config.toml
n_layer = 24
d_model = 256
n_head = 2
n_kv_head = 2
head_dim = 128
d_mlp = 2048
vocab_size = 2570
activation = "gelu"
norm = "layernorm"
norm_place = "post"
norm_eps = 1e-06
positions = "learned"
qk_norm = true
attn_scale = 0.0884
bias = "all"
tie_embeddings = true
parallel_block = false
init = "normal"
init_std_qkv = 0.0207
init_std_o = 0.00299
init_std_up = 0.0207
init_std_down = 0.00299
optimizer = "muon_variant"
lr = 0.00284
lr_mult_o = 1.5
lr_mult_down = 1.5
beta1 = 0.95
lr_head = 0.00522
grad_clip = 1.0
warmup_steps = 200
schedule = "wsd"
decay_fraction = 0.925
decay_shape = "pow"
final_lr_fraction = 0.1
batch_tokens = [32768, 65536, 98304]
seq_len = 256
doc_mask = true
z_loss = 0.0001
train_tokens = 426100000
steps = 7300
dataset = "wikipedia_en"
MLP neurons of a small language model. Each row is named by its layer, matrix (down: output weights) and neuron, and shows model dimensions 144-239. Each number is 128 + 24 x the weight over its row's rms, rounded and kept within 0 to 255. Numbers have three digits each.
A block is one neuron, or neurons of one layer that tend to fire together. Before each block is what it responds to, as a language model described it from the Wikipedia text at the highest values.

Responds to: Split word-onset liquids. Short word-start fragments ending in l or r, when a word is split oddly, such as g|l|ass, bl|ue, pr|achschatz, l|ove, Gl|asgow.
L17.down1437:151144120123049125121151112095124165137131158153127129105094177073102102138089128100124147153118097123132114129105117163110143091126139089128149118159127118134107131165122112128120107127137175133143100114075100141085132089197147147146130159097089121182143154178130172119113153094134124142

Responds to: Born and Species stubs. Mostly "born" in biographical stubs and name lists, e.g. Name (born 1959) or "was born on", plus "ies" in "Species of fish/spider"; weaker on scattered word-initial pieces like j(unior), con, leg.
L7.down51:133150118150129132161132159135155112100126134081115122064154142182151127173141098163136142138115108103166117117155089153086153092132158105124198152117140131146142088125175144101101120106119143119142132114116136137084133127123093133124161134121129140144119111161135095158092118148137099111
L7.down67:137139106147130128123108148148108124115117131156157128132088096129106114112148143097135163147114133112133143124101106115095103132127155083152108088102130111109083139141129121117099151130142138160108151115172215107147080127128136114077156126115154146135126160136126125137153156120145139121
L7.down159:137130134157147141152160084128106127129116116164147130103164140134154165090117087089145089127130158142135117139121200149118176095143144138156137115108176120126113159129150174123128157138103110115168118113105142125128138130138092132153135115162125140128158146136134147135113139139118125085
L7.down361:100136131174133113146112115124103155160110095121181165123134106157134139114147147152154110105125133165093162083134125135154135159173142145117160128112143131102129129128100112129127115124117110134144148155146121092135087122147124115193116172168160113120124141094130117137107130155106118122
L7.down460:138159123145144150099101187150142109089137160166089122143121127162129157127106112064119122142104134148142145126121123146113094129128174126112140122124126135129147153143161127105087114089119165092113073148154119150138178149122161117166117094147116134093104097139132180086098135163126163107
L7.down728:134129128087183120158123104131125148105091121112107131111125148101066125120147166115150129133131117128070094098122117097130140124147085141139169129132187155139104122107137110122140123134108110134099116136111092140121123129150148090184157099126158137131147134143103081190117152154144126128
L7.down830:161148103126118146148123094152124123122112142107166120142153119134123119117094143103130097151105147115129127166138097134200130112110133120136174127113163130107095129146143163154119130108098168125160128135087163149112163163136119107139109150135135147083131099156124103121106159135147158099
L7.down1068:132175123152173133144156130136101155121079122081104122099182133143131097146092125101110116121148130128085082145134102086137124114074092129137125156123137092160139118147093096167133136106106125103080153136102101146122151100136105141108124146125165115158143138124143127121111100095099159123
L7.down1215:132112124115110139100130124142160118156106100117111131111141124131135120087130129103117119103136204151132149115131091114130109182108153150091170141141158132123131090172106124153111132134096100121156119148135081160129087112148090156138137139122118104108145087109137140105131107119128108147
L7.down1226:145132120153140175130157158088114140138164096122109118127112098124116182131136141124137090146088124115112085165152117131108183119103149131164135101125137117088126155116111145082143123110140150139123177104113130113117104110151128150137138116154099129173116145089160133126077098129084128120
L7.down1231:112129142136159132121139175115122133145162125150152158120059115117127141112089151130187120161165163148147095172124107146146171141137130150116148098095142132153086138140145107138151088125141100104152120111128118134201119119124158096110157119121118151136129090109137099098099120080104108120
L7.down1336:101139098114125107114118114093137119136115145087112131124128097132147109112145143124147073086110138110143133148097119147094118163159110160138110138146130119112167141128156099163130084126116119160151096176146156180168150140121091115172137149137115098126145121117155117166091104167140097138
L7.down1659:140119108129142126121133116110143169152106129143118130151122106101110151128160138161110111125114096066097131160117132132104117172110126126126134149133105112147172121144113092111119114133119128167175138137123137142128133116117095150120140126115129104129159137110129166114140157147142111095
L7.down1946:109140142133154141112114163137135143144093118134156090122123110170071100111212136108098088148083081132099151152089213116111112148120145089139148115098118105142148154147138107171090143111143103125075138113145128135144139149113111103161168129114101134111119131130092088157139142163119132106
L7.down1958:166133130089137092163139123117128123141119123127087104139129142136105183113099110083140145154131117154146102117146135162123093090131117129165092154113137107117116157140136133132123125110112132134105161128141159096160088111138151164117116146121101139157140131109115149117157103108139080088
L7.down2002:079155110088155119138100144170102147121109123148165118078119138124100149136120138072132111128130133184144160139147129134120142093134173129127140103125129115092181188122131085126117122052110135112118094096140117158145150083127135131150156147140145110087159143118103115169165111148155122126

Responds to: Pieces of country names. Word-piece continuations inside country, place and nationality names split into subwords, such as Philipp-ines, V-iet-nam, Bahr-ain, Ukr-ain-ian, and sometimes inside foreign personal names.
L15.down632:136147163097153111137167101120116189165087160123134130152108143116125134123149133127145138130175119135131107110122132161130138098142091134154115147134145150110141101124113116129095097167116157167131070156130154118149117108109107114110153143086161129105094138118124095152123111080112183086
L15.down1178:118105136118119183111160138127134101148126106105174115088105119144126125149105093167130124136177132131113114107141096121135136101114095158151109104159167134126108136129114145156115145142117147116135144114122144151097152114105159089154147096153127119130091119141110119124125164124143135116
L15.down1804:159197136098099130122116103162127157138104127126138177116135151089105126141114125115127159148139145142141137107105123110131127136164133107154129127081110129126147106126113111118133097121135162128113144137127134106133120116181137114122154143116156103143105117138118118149141140116160170092
L15.down1906:143098121106130126134139113149153145101125118094116081108176133108110123124116088110117120108191079146123131135162116125106133105110170141124124102083147121161171108098100169129142106123174148104130136155164174106163115167096131137159146116133117149129138141110120159102083106086162160072

Responds to: Biography "born" and word fragments. Mainly "born" after "[Name] was" opening Early life sections; also "9" after "1" in years and first pieces of split words (cap, ad, ch-ap).
L15.down443:148117159106166141105158114114148169080115151151160142107117153148120109135093108128100131146154131116185129093115187140099119108110108160155127108104124153112116132151136140144125138125153127156112109130163099114126129096107108119141175107157116140119159118125148098124131105129112116164
L15.down647:100133124112131097137132138094069147117098115127134112103110131134184147098087129092133118136129112169150171104175155104137144148102161103106116138122125132095103119136110126157139116163129151096142090173155075168164135113137106132111119162139125148119156073141164110148159095143099150130
L15.down884:141118176095137144126104111175116081131168132130150134111111132146142136130125091117154135190182111137096130110164147163128112112119149140115094147117119106116131123182118117116125131157097123176123142103185156144115138104124120122167109171155130098132136145125119123166089141091122078179
L15.down1847:176149153140121098101109111138151123095169120141103125125122142100167141144133130126102154095124110118163161113153131109163118139127118108141157087100142109098092154092117120149111135133138117122091173126130132139147098148144100169121137120120104154123089124116148153140108120121171116137

Responds to: Mid-word suffix "-ine". Word-internal or word-final subword pieces, mostly "ine"/"ines", completing longer words and names, as in Ch-ines-e, Rh-ine, limous-ine, doctr-ine.
L7.down262:159134126135130142159149152116128152147094106101140110132089134138124110123153134114164169148101140138147163135112086112152153103111093118162135131154147121121157123109163108106131144128105137118137087148141143133131144147130111057110175136087133098152092123163136104134155132102137144095
L7.down377:133085136165128125157095113120133107154139116159115100138110111112124102159117128188116086119150152143116140121092079125159185079112150136094113086109100184141113144127125096114136133154137056153154119106125140110151132133139120119072126167166133100115148121111155103100172127139162115151
L7.down390:123160096154116109152097087127135117152172095076123124128114138128148140119087143173143112124102116134118097121092100138125135154124128109149111138139122154138167146104112140168105159169146102148096112150104149099173150141083159128156170163117102124096150128144114107108155161121150122105
L7.down497:165123100096135120193165144137136118097138107099155132143130117126110110126128119116130128113140096165205143146148144137107108157149149106144075151155151140135149147087134117135141133138151116140118135111119121099115111156125084128121124151140096102124130117114119130150117118122089139124
L7.down664:151129103123104138116076091135122096161150136112113151126147106121099169123115124169105126119155116128131130112125085159144103101148110138181133141162128124145133153088112134167124125116120161134135117134121126145115106135146141115107112095121116138116129096152126089078134093155145134122
L7.down816:110132077155104154148081133167098127135105162097123134142149103072153110143105107130123133131110153089127137107122089091121100143115165101114098128167121111143130115129146124120146091114158107156144158126166141156130107119142151108090124121145139114125158098122084143143143155138186151120
L7.down1111:138134062132112118113111093103174092097204139158108098130148132114164112091132132152136143166163139111119139100098130133115136082129108094107099107139117174126130155165104104123132139134066148145125138117108132118099120133127144158130146117122157142083132117111105153135143161135106181120
L7.down1158:160140160087140115114112150150123169136140108117143120118161126121132085098135154138101205138151113148115122114125127125141143103085127120102124100181159124149073167128151114117105165115150167166151106171141120114160115111123115148206133144117171135190103135111125135133140095123130140147
L7.down1549:168130128086123123125144152120130158096108108142127136124114151116113158121118151124130152103150135145169154144077162107110128118103112103147144148148144122163168142086117116179133148105146174124127154092117153097133118133088143126119124114143129134129132104110082134086140099120159111149
L7.down1635:129132127131125120131115160117172046166125078172123130148114122110147125106116167153111122143138123135090137111163079165136140148132143105133149082115116097133127149127114140097143129116160112143140145144130119155111157087082110146120082134131103171098141148146123127120153146121103108154
L7.down1848:121142099121111129139150123105087158140100112141130144115097153107121118110114135115108130068141114110183138056082084150112133159145132147110098138159107078117087128133149157101162153178127149109120078107120157172146095119135128111089128140150145125078140143148141130124132144084108145131
L7.down1909:142159138097109111104138092122120131130090122137109143103144122172120138111133105146129094106132134142072142146148137149144113083140132097097164173128149132151189114174108100119117102105134113120110122139081142116151121134148167115113144177129150057121116124088105139137113140144148128116
L7.down1926:139092108156057102129110118181114092116133116106146130132103133073115102173139132124149142121132124148136118098070108164134105129136168172120155117129082111115143121126135083119147140137167134128134140155122180100152190161151108144135142148143083108097139155089158138111124143140140121117
L7.down1939:128093118121137122136119127169104143148159094150162152164104112113112102082137131147115138138123111130119096057128115119158114134083154124159139130120123108090102155094131107110167155115117090154088135124119128177132109103118133106116104138159105124103081131168126122090146134126149118124
L7.down1977:142174097124194098175091128108085149144151105101105125119117116099169140135112113141107118131142120124137176139152139103139117129100114130146122139118099128145132096143123106107107139136122102114103147144163171095142149173149131083112149129123155110148139101142116128142141167126138120179
L7.down2021:153117110163192139137160145113122155103109095120107158111153144109121112128130103105113122181126144137120155129132145161130151127149107139163140115085140056160145143156126148150110106129117112129114122160155088164146147127118142116123131175109093129146146142086095141125136152133100139107

Responds to: Table cell delimiters. Closing parentheses after numbers in table cells, trailing |---| separators and row-start pipes in Markdown tables, such as 19 (−7) |, plus scattered mid-word pieces like St-age, sign-ific.
L7.down476:098147107136054129105144105098118143133127170126089128140127154138114118114150153133109177157132167133149106161158188155104146129084125133151106130085120129132133112150121125111163141155097152134094141119161134133144113129127080121124157162129155122150121130160179125155135119144056155100
L7.down628:131120109155176138108170090149109122133135076126103146163142082134115164096186106139140080119123101115113112154109137127133113139195148138178142121102154122107133151122109083077163139117099127088141150127104126140076091147170170179087138150133079130118158129093141118117151105127149139096
L7.down635:132148140119114129164144132136127143136112155107137125095141149135142121115132175125110074133070143129107128152115116101106138144152077087142144124130126110128128106136082125128163160099112113164170120109116112107136130125122128128115112173128121130151111169136121124124127103188127140096
L7.down757:150125108109138142106134091124136146132156114151158115147159120147152122139100086121133156160149132130124114163130097149131138136135087088114131106101087149144087098109120153118139118121160146091174151156132101094134121122111097144138166127154094140102130126132132135149141132118123164144
L7.down832:126141143103137141132133124148139145108124124119132090139175122161105100100123098149110124124103103110145085181095147132105093175119067129154116122140131089180079130124141125155125120131159165195125142103101109138146097100103107136152114204139133106203138122112147128138177141156146124186
L7.down884:184128117155189122139127131143164169131103135101128149115150146127106173078150128160136092111096108097126187147104113092105113097139128156141142121169143145125127138183082140137119139116100111193090134121137091119119135119168109101093159154125140116130103136089133119135170123150131137099
L7.down984:150141128125139078125111090158104139156149136124151150081119140109106146129081094113092107148133165092094160129129105128126118137164135133148114111172140134141111142128155102114128114108130116156090130149144136152101112119125111159122118154121175124067131173114140127132114142138091133113
L7.down1201:133164124142148162169108169100170176164142168117162106121096091119142107142124130126165140187137182126095107124134105151127126149150101117137131162129146106142091102123115131120121152132134175135169090163126117100144135126121118131169125127157116099081118096135127162144111089084130111179
L7.down1397:104108122125211135099148187137116146079098112109148110117154132134092117114124108113155132112129101117105135128135102123135145111141108134125101148124199093135132164134053139101091149133080149134114077148110132145131126166112094120192133125107112111205138136152144120120105177155136121144
L7.down1475:114167139112161112109128111166124136170077133143159151151183118177123107076162120148138114144114091144130104118108128079135138121132093149161124135124112133134123143087111153174137122110089132134126177143167106112111176115108173120144128108158130138103145097167132109165159125134133125094
L7.down1530:112125136139169173104117141119111139139126126140118100141139175108140173175147105129118119154139162132117185173067122102127119135127138108163104154113132101147143128129096146140123143092147136135153120149162111119147132172139099124090105121155115137037137146135111099122113095137109133084
L7.down1584:132131145105123164086125132118131117093174153108114115128139115099152123104158135122144185126123186099131119128152138125112123123136197123124120106098118094126127152170149171108088119131134138117140152133133150101169145115124111145102148116175148157101164129042121139094077128126116131137
L7.down1865:114133154129133115118140130128120147139129120085137149103159155161108081149129147082138133085120105162150134126100121083086111093130075098131155146087136126126142136196097082110078099094107095135146111188149117093092116136121121130143134152142131156126125139107140120138114077154096131084
L7.down1891:134198137137106159135116109112096163130097126085146147107164129124177137172145134135140130126096147105115122155109119137133158097177126156146151135104114119143137114154093110090110097178138100097112093141106139060144126109129135101118148112132113161170147144122130137097140057153134115146
L7.down1932:119139148159127131119105146129105149136112123119165138087143128145128148140151111116146113163121115118085146155142159094067144127138113073188124145097142164126138102131134107153108177131144132103124139164172091112150123120109172115136115126184106105137117123108145140125145108147118134154
L7.down2022:120151146139119193142168116108116141133137110134116128115112135103112110142135143148111070155132108091128141088138168153098122123173114112150136128133117150168125100153086110126099118087116119146137164125123147196098140125060178098130135136104130137168094169117130114139119120112133190112

Responds to: Country and nationality names. Word pieces completing country names and nationality adjectives, usually the final piece, as in Sp-ain, Portug-al, Ukr-ain(ian), plus whole words like French, British.
L17.down1915:139100138122104142170121098137115144131150112119155139107091090116157134175099115121139135114132118168125144125084110126128083111161177148094145133116132129114133065158100092127123091147131144117142094134126120148162086130136127126130131128148097156089125123180094132153132102091116176086

Responds to: Passive past participles. Past-participle endings and verbs after "was/were" in passive event reports, like was schedul-ed, was released, Add-ed to NRHP.
L17.down765:139134160148140080107118076126076153137105111126161122128106089085144132110126198105132127131130134142140102134128129075118121077117105124094131136105134159121154167101090161112176146159131159112141092123123115130167110144112113117115128145117139139098101131119142107152114063119098147137

Responds to: Adverbs after auxiliary verbs. Fires on negation and focusing adverbs right after a subject or auxiliary verb, e.g. "was not", "is not", "he also", "was first", "lives only", including pieces like "n|ever".
L15.down154:151116099117111125114141121134126129136103123108120158121111141134119110141139100097124149126152081151117109170152148126124173138108161113073119121075148093165104066087160127111088140109081166137087109134133113131138084120149143126141102101180151161125119110126140090126117106155133146189
L15.down1059:100100140134143095127141175137136149142129106140151110104088157117119119193138088113141118133135123090146122115147114136110132130108132124134117152134159126179140144087118103176120141133097128125085117164155152148162155123165138123120131119128135157161108189125093143082133152119157142104
L15.down1493:148151150130132143142095120147097148139130101135172106104137126118162132125067126076102131122132128138123161127133159107066150153130134093150109153142143122153157113123144109130096074139141136136108156120093132131087107117151080159123091164179095119099126136174119129126094166136151133120
L15.down1679:151142111150148170101141087131115132118150147138130134105095073106134122120124131117091111166142118160100140105130153134146120066162129160100082116135138117114104142102162118139097078145099130106160111123141117154171124096134130152129098103178144141155124106121135078145119141088123150194

Responds to: Adjective-completing suffixes. Final word-piece that completes a split adjective or participle, mostly before a noun or after "most", such as remark-able, import-ant, underly-ing, enlist-ed.
L15.down719:105146131148119120156107132127132121143131111129083151145106140179128134111115099103143124099146090060159128162139105109118138123124107134142131113099107102126127149159149162128124133144127092133111195112136170147117122144146147122168159154138109125145128132114151080099074149100132124130
L15.down790:150091132171120152161130101128120111162137146116150118155143136144142152094163119123149115097106118165161145128135070125156142131123147100135113117122106110093149085106122135134161144092129151125154083069093150138115105132144167122130157152144073130137108126183146136108130141111120108166
L15.down1368:126140147140071147107108155166106138128128160207159183116133108138117143126114102140143106110160112139164083147135078124162152143125111138134120116119134135118153144137141103162162136157134125118118146111125192119148139107137098171139134098167169107136123118117146165103105158133146176131
L15.down1991:138096132121065159111114167126108148092148117124139110129123139155101132146134083148148139110161118139122138127162168108133126094140105158162090110136106095122130135147124162146103084144119135107100070120172151173102134149150120143153108145144134119115149139134135133123064115116129103165

Responds to: Name suffixes, date prepositions. Fires on mid-word pieces, especially Slavic or Azeri surname endings like -ov and -ev (Antonov, Garayev), and on words before dates or places such as on, born, to.
L17.down625:108170128157160138090108115148192095129134161113080130135111130119108061147186086102115192165171099151125125126096141178126159133138128143146169104092145089085118171126136091138136144109144142094157127125106111207138119130119109140166129104097095136146106102088147101072115160129159139165

Responds to: Word-completing suffix pieces. Final subword pieces that complete a word split into several tokens, especially -ished and -ased (fin-ished, Rele-ased), also bron-ze and gemst-one.
L7.down178:162100121144119136167110127143127126157140088128101122159135129135122115143149125155132114175115163107111130200118147179145082120135128133149128164148097087135125092106112144107138120139144122189098172117105097110141146128130152130126123118091144116135126158142141153101144107129092105087
L7.down290:169125149142141144117098129116146143083126139087110092135156158118140150152120117148167128106134102090141118163119140092107124137082101171133132124104108116176120131111116131132118111108101123101087125147112111106129137134107141100132159107168083167151125112136091127151135146184167135145
L7.down411:145126123169141168104118159121126125104169099078149138169080145171148140097160178131143113138152066101142142104135160132162128119106161132116154108102122092090121130109132142145108131124092109164102126128114114117123120093138118082122091097121108113124131153122125087130146120106126175127
L7.down626:143114184115096123152139133129109174165126085117097101091162147120152120123111124116162136137072152148104143138140134155082157136130130127143148146170109121179139154126080115110140117148099096162095151126133137150105147151095107133128153167095107132149125134135127093093171106136149131091
L7.down791:146127141157101127142151158101113151127111130088106102132133166124143138137128132116144158101136111193116147122142113125100112151115108148130132136075137137140106185119100095125136136144159145164161114141137139155082105168130164160132117155091064118106109078146111135098115099167143158160
L7.down804:112104126120142102174144114149124165140123096120126139109134149120134078107130097114142138109124140139123125113132095130106103122153133113151125127164141181178130149144104099102114136125109057112126116172140136144154141169113105156146114137108088120080139085112096160132140082134112171161
L7.down826:146122080163123103107152151128146096082110152129128086146120155125086135125112130157155070140116108155128122123183159128135086136141156106100126131154111134144129137163143092137143155093110143164098144118110101114119135110099125155098144118127098152131122150099131111103151163126116163114
L7.down1085:138095149149100119147175153095130102162114127107123129109146141101128126102097096081100098112113173125136156118139185162126124114154155139168088129135104095129095140168117099160108121106118141086093123154151155139129116166127126130130107149123113116138147166129104124117112116121114137050
L7.down1281:137154131116209126142156138094113141149076117074112099079132156136117108121165135089145084105108104149131171130128140082108137149155119116167144152142164105133151175178097069148118160138116094110098116126106082104122149148113142134136138163127142128125127096115109115117117181172133133118
L7.down1467:080128137134159157119133114156124151117182147116127097122103130142135111094080149155151076185133096155136097141140142214114108088155157150166118146148098093129116139138092149095100186126118138117103126133130154144105125100120108098136097120138158174110149161127115136120138129104103130100
L7.down1557:125136124157161150088141127166176120165119160124185130106149137144093088139185101113165128111135159122077123162117093140109109131109145113139146154146145155100147111137104113105125145093114074136152108132116114133159086132169113160104149145116137105120130142162081116148136142117139078176
L7.down1943:139119141128141139109131174139164099193110106070137132103113178150119107132141110087114074145152138131142124114119178109114124142155106098140137143134121159065135132134095114097128129117128097090145081165117142181119136134134119118127160160132078115177145124107113093133164128165143139124
L7.down1961:157127181152113127129121113188136126121127174134073102086116136106121145117122112116123142158126110147140165121149136117106173145131149145155158122084145112134091153135146062115142114118126082138122158130108108130127095147116113102136122142179160125081115115095145096131098116137118121123
L7.down1980:150152170142106093095147140125124136120097111070135142118134147148155125088083137113128133135117100134152148135093141123122135135056085121153141137111107126155131131126111139145165132138126155127113121113123128128133114150137149108117158095119120141136136135105096144117157119105116164146
L7.down1984:147106120128164154138162138120122141122097097081148086092112121144101104141144152125128113165120118125107140128124103133143118143128095136139126179104170145160164133163146108159121151082136104129138134098116091132137130202126115060128161121137149110129116126138130110131152145102087117150
L7.down2017:108144110159116148091163114147094117134127156136128140132151160131151101091086132165180098084125097129155089111084087138149150131111116114093184170145146104186117130155142163150143137157150105163133150149097133121133109075133092126121120115133117112123130143120128131132105118144148152155

Responds to: Also and word continuations. Mainly "also" (especially in "See also" section headings), plus the second piece of split words like rem-ain, po-et, res-id-ents, and adverbs/modals such as not, then, can.
L7.down74:112131165148093109130118170140157117130109086113145135173134143100133103146096105144155081124092145142114077099122141133133147133138160078125098122126140129160150116150106123141087156128193086115123084173167140129166135144121118104141116097111143185161134114150144115135120117142139157106
L7.down128:100130187153066128116135119119159143147117130132122121121176111157154126134139106141107119100165116178126113113110161139134110125103121135124109146147117114128106098162124128125134146139100146130163107123078114120139103089092144151105167123140155122143163112113175162123150101124126152177
L7.down135:137131138147086149116087118094126131158126116142176138141125108161108147136095122107164129125126142084127135125116139117111144120162157151092123123155132166126111142127149156174158146156154149127126146130169117102157163145155128134146128178122127131163119147132130140126081155140114149144
L7.down190:146140140131163157141134134105134077114104145132122122164137146112138137093105160108124132156136143105171122148106145090131132109122105142102061135148132150096180149142143163139141116087060112126148168153120101158130121105123106103074098097150121113123132163126130124130093155104123133167
L7.down324:152089120141151122133151132156127105103123137134145118148072136121147143203089166106124158163151108111139100101116151101153082137143102144133140143136140111120099146147145096171150146110150143150159111101127167116135106136168149159128109139169086140115129134166106104115125120145191127128
L7.down518:074100171128121124116100118112140164127121148110155157128108096121116125134129142133143079088127167131081128118095166143124106107142135192118160165124158123185114140148192095156110133160167140115143125131141147139142135142143120134140080120111108145125148114113142131087138132092127115113
L7.down546:079099117126132100095108133101167111179205123092121158124072145112098162144144171154105097123121172134187076145129108129143122147125135169130130107196116132114153131153131111159104109133171152153123131156127136121139160165117139131111106134163155178106125116130148119136149134113113118141
L7.down1019:136126100160110132116112152146137136124127121119148117142109136122094102122138089145139150139176117129094147149124124112108140128161159134147094154117110134132091159206147122113145134102122137133140114138171115138107130120147115090130079147111144106120139111101106135118072108159122150133
L7.down1115:136131134112110128123101128149091118150153160106156116122115160124133142119113101145121096123154161175157123139118169083138132138106113064143119075173116143159147120137119134121145131092165098120112117151160127150135109111149101120164095144139146147061089168183119141085101127161127142153
L7.down1198:147112106107115089161126149119176105137080128151091098126138120152163113119141129078132156095125111123111139125133140121119113087132103134143121138124084184145163100121128132158175114133105124138107187135136105133137157148143110147143129203144173106106149155111093133111142073153155110121
L7.down1395:107156134148173132101105140115110140124089100086133105082151136120125115111172141099151126146069154155108171151080161078089108119145133147146128152146150107152167166188084083146137121123080134163131120123122128060105134134126128110133154161110127120125121110104147148140136121142122094113
L7.down1535:133105126166057097123138167147117118095153111165129120136170150114151132164109131160152117137153173182135093137131142124124108138093140109154099151116131109109121123121144145133135098135130079101117127165121154142108099082173149100182092134165117138123154124108148120091111112155140129163
L7.down1620:106118155183117122134114143147123112121141128098102116115139119108117101135106144102119096150072106117089098115132147108100148153148097125120158118156140144197088129158155124158107081157150132127125148158143152134128105148172112130135095102128138161148150125146113135117147080123135135162
L7.down1658:143112169134123166119106131107133127093139180137133131131118119136092098139121128113082134164113113133097177129138130160151140142114161088138127110158169159123132110104116165110111133095110110108087154119140096099103121153102098127145103138158079120122125118142116149128101106162100124131
L7.down1691:127134091107125097131078122110131087119101150090101127136153112111095111147104113101153087122135086157139168144113153113169141117168121142123169121129138127096117110172146171099092144140149087123112127133144121130105150100152082117110117057141144119124139140152144131189097141137110142148
L7.down1733:097117156096108126143104137164125142132081102148165117111135142082107126132148168101118115123145114130129136175184134132146119139138137102118168134130122147170142168128154115134169123133127146146105122110113170071118133128140131095129104136109176112147157116130131095115139169089122102134

Responds to: Mid-word letter fragments. Word-piece fragments, often "l", split out inside proper names and words, such as Ar-l-ington, G-l-entoran, sib-l-ings; the unit also fires weakly on table pipes and decimal points.
L15.down216:104118109164133147103099120145123130126126123127121163100122109087104118095150146122172145141148133115133127129102113139129088111157120105123122164121078134170105147116090142132148167116142138133105112150081193119094142174151119174121117084123143122106146114123141108123168140090107122114
L15.down246:144150105143126134134125142106164128124143076130114135142110130145135147122102126111128118089115118104124140123084164135114145089105129101152129123112131135150142140107104157123134109112134144095128117080117138152094095158108121137118128137106111120149153084109146084110113121124131102179
L15.down611:170108075145128106151108127164125164118087149108139116083141137173154100156181110152130125180118128118117142158064123147110120121128128158181129131124092131104097127159074118095119136134138106126155085120114112084110135152137156111149107120139094141130155139098120168146126150145151090139
L15.down1096:155121094134112131099107132134115113120136092127156116148113192148186143138164151094132131124155110112169121123105164143101114090144081171130135143202098109112115078135156144134145124123124131102174128097118133135130159114110149113161094147135129135145139102133140116144106113174122106155

Responds to: Predictable continuation tokens. Word fragments and function words whose next piece is nearly certain, such as ES+P before N, M+ax in Maximian, mag+az+ine, subm+it, and a in an average or had a population.
L15.down24:135102116104091153135124171123140126158105089128113157143130159115109139124099104140129146141147148192101124137091153104158173143103154144091122153103135087149158107114120103163158136116158110148136111097101178102125126086113108147131100122079130153157109158152128150159157123131123096133
L15.down1063:137116127197125149099144171113156104109135103103132117121136109146167110088133152138117110169128136143156139085121128101170126154164134151130134119128127111077121119111120121125114141121140145131107140122126157094135138132069131154122107145090095115119116121118138091139139193129154161133
L15.down1282:108135114149147122103108124147164097156095101133150122114179092181182139118104134123153120119133134178145160122123144140119126161121183148090173170117106157075114182114111096096110140143165119117127153127093082082144122139113125143118116131127118111165108101129142116111139129147127124147
L15.down1788:135052126161122121135102140188056128136121128131141104112121135120144137166154129135133150145131124156096099109157120163113135143125145115165091112102112167123136159092153127090138150125149125137134122157105076161122128109142105103108139142137128125152077102128101112135135116126103099146

Responds to: Mid-word "l"/"el" piece. Fires on a split "l" or "el" word-piece inside a word, e.g. b-l-ank, Un-l-awfully, vess-el, C-el-tic, nov-el.
L7.down225:153130112102109128087124089116129117104116168154117112097153100129103147148135084116110137142175077130130076155147118161088125159152157158140124100119117110144153111133069141120139129133142158139107174134129137101162142103109132162149103154138123138125113181142141154146159143069134112175
L7.down347:142158106124134121098145114151133150115140158129107148177122120122123126121068110110076143159183082148166129148109106163099127097114119132141106130152106113161119162151129129108163140140111139138112126117117141101103107128137140160133120122161125183129116096132122126123140153118145111114
L7.down779:130175139145117115153186143086125075137128189140087141151098130136125144117135119168087132136165094140114080145093116152112109151144129146139159136100127142120119161147145142125100127120103137162155146130150123116128120152149111106099154128152147095060109119144097142094105106107099158158
L7.down852:145146099133105123106133132167139124177157158177126122124120107139129128117098123133080153156147108141150071181111093180114146114128132152164136119130117073159121122123101120163137107131098152173139115138120110155147079132108131160105091134147117140137106130159115137085108143116112121147
L7.down974:124085156092117133106129116142126111114164177157149133156089126129091137107119136105130138145133134163084132156092157148102151109162115143092070117109123126142111097088106149114143110127157150118130120155127128153153137138105141089126124115147129116129121118100114111141127153111146128119
L7.down988:165144134133151182113126150133143090116125177129158155120156129154108122130110095140153123083160095119119102111085126083120136109118127154134117109128123132095125167100123176125150111114131134146140118119124116190155059112142131115130110100139148129104091162146122124116095141089099177107
L7.down996:135148102097102160125152102119107150131117164118096160154159129151127135071134169099150078142139086167165079162144119138103127133133120144144137124127132177130139152056090129159120140151116129151148101092125089093165127155158108122107133105120106117109123107137123139113083111113126095148
L7.down1210:122090151092121119133112125091162135135132146106122131144139094138172169120099160132160151159083094153121090128161106147131114132153126138149156110087091125111099143101116144119136143115136121180108169121141115093113102134134142181131121140101094131114106106136143159140143136112129156085
L7.down1342:151079126097107113127114104181095130145110173132130121139143151116136119145133124135140137103090106154143101129138129150158121152099160149150136117109181188139129126078086158135119126123102162150123143128130108165114167131163126097156113111138100136116172148110124162148096124096124110107
L7.down1361:106173102116122135077136084116095121116108124152137131092110142103124131137126157111113134141153153152109120138128152138113139138172112143128152127109143092105086127112103131139126124116129140148126128107187106142140118172114149113125132142118156129135102142142112120124095155103155071157
L7.down1440:094142124098150098121127186132096080138164162129146163169128131145144135144124115118128106123158111067117105144115105152095100173147137116129151111148098151109096144187113151112110133104146123151140151142133138143161100122134119113112135134137135120151124113193070120092153115139098130197
L7.down1543:142125084130103104114160093166120138152145163147134160126127133150116168136149103140118173153091125154101120160117138124174115095149125152105084100154105128093069128104127153123130096150172158170108122108146129167137085153156148109158105119115142132134129124121186120133108122119158135151
L7.down1747:113109113173080124126152130135108134172162172144091130144099090127116105143108123157081153150147119131153079178118122104098088132115163130134136189134136100114140170135112130128138129128111141144142104184096129131152087162149141113117133095140124143171096162162127107145132137179119107126
L7.down1802:137136120094107158137114087133145113120159113133157122136169125115110123152130093131116162144129110119149093090119085158143173182114144144088150125125151147104118169109167157126138159140108139165079143109167065142147133161125112113130164107127144174138146143171142150141109135080121131143
L7.down1817:142154101079121130100140115109105152141151147134161120144151131140139144107128149118127141123121086137107137171119165121129123093149114111124106165121119129115134094107102076122111145158133112148137165107131105144091102134101122128162131162120124170141117111128093103140090162178115149109
L7.down1819:168135108148094150123130155119153146151142134161155125117095131145127157139143130140114178133123128116133061171168123157144105111139150160129107101128156154142100133108101129153116128138133136118116124037135150125128145112099128080106087121152125135106171141149134156135155107144106101142

Responds to: Adverbs and word endings. Short adverbs and particles completing a phrase, like not, also, still, just, then, plus endings such as -ly and -ter in formerly and better known.
L17.down1297:125136117091072090131158109122163106121163120129228145140151111108119091148103146144118134148139099142099083115120131074101116097111136110119154141144151118150137131115140107170144094093146100127157138147109127100106119166147121109139146099139141109159130137134130127133105126111143102084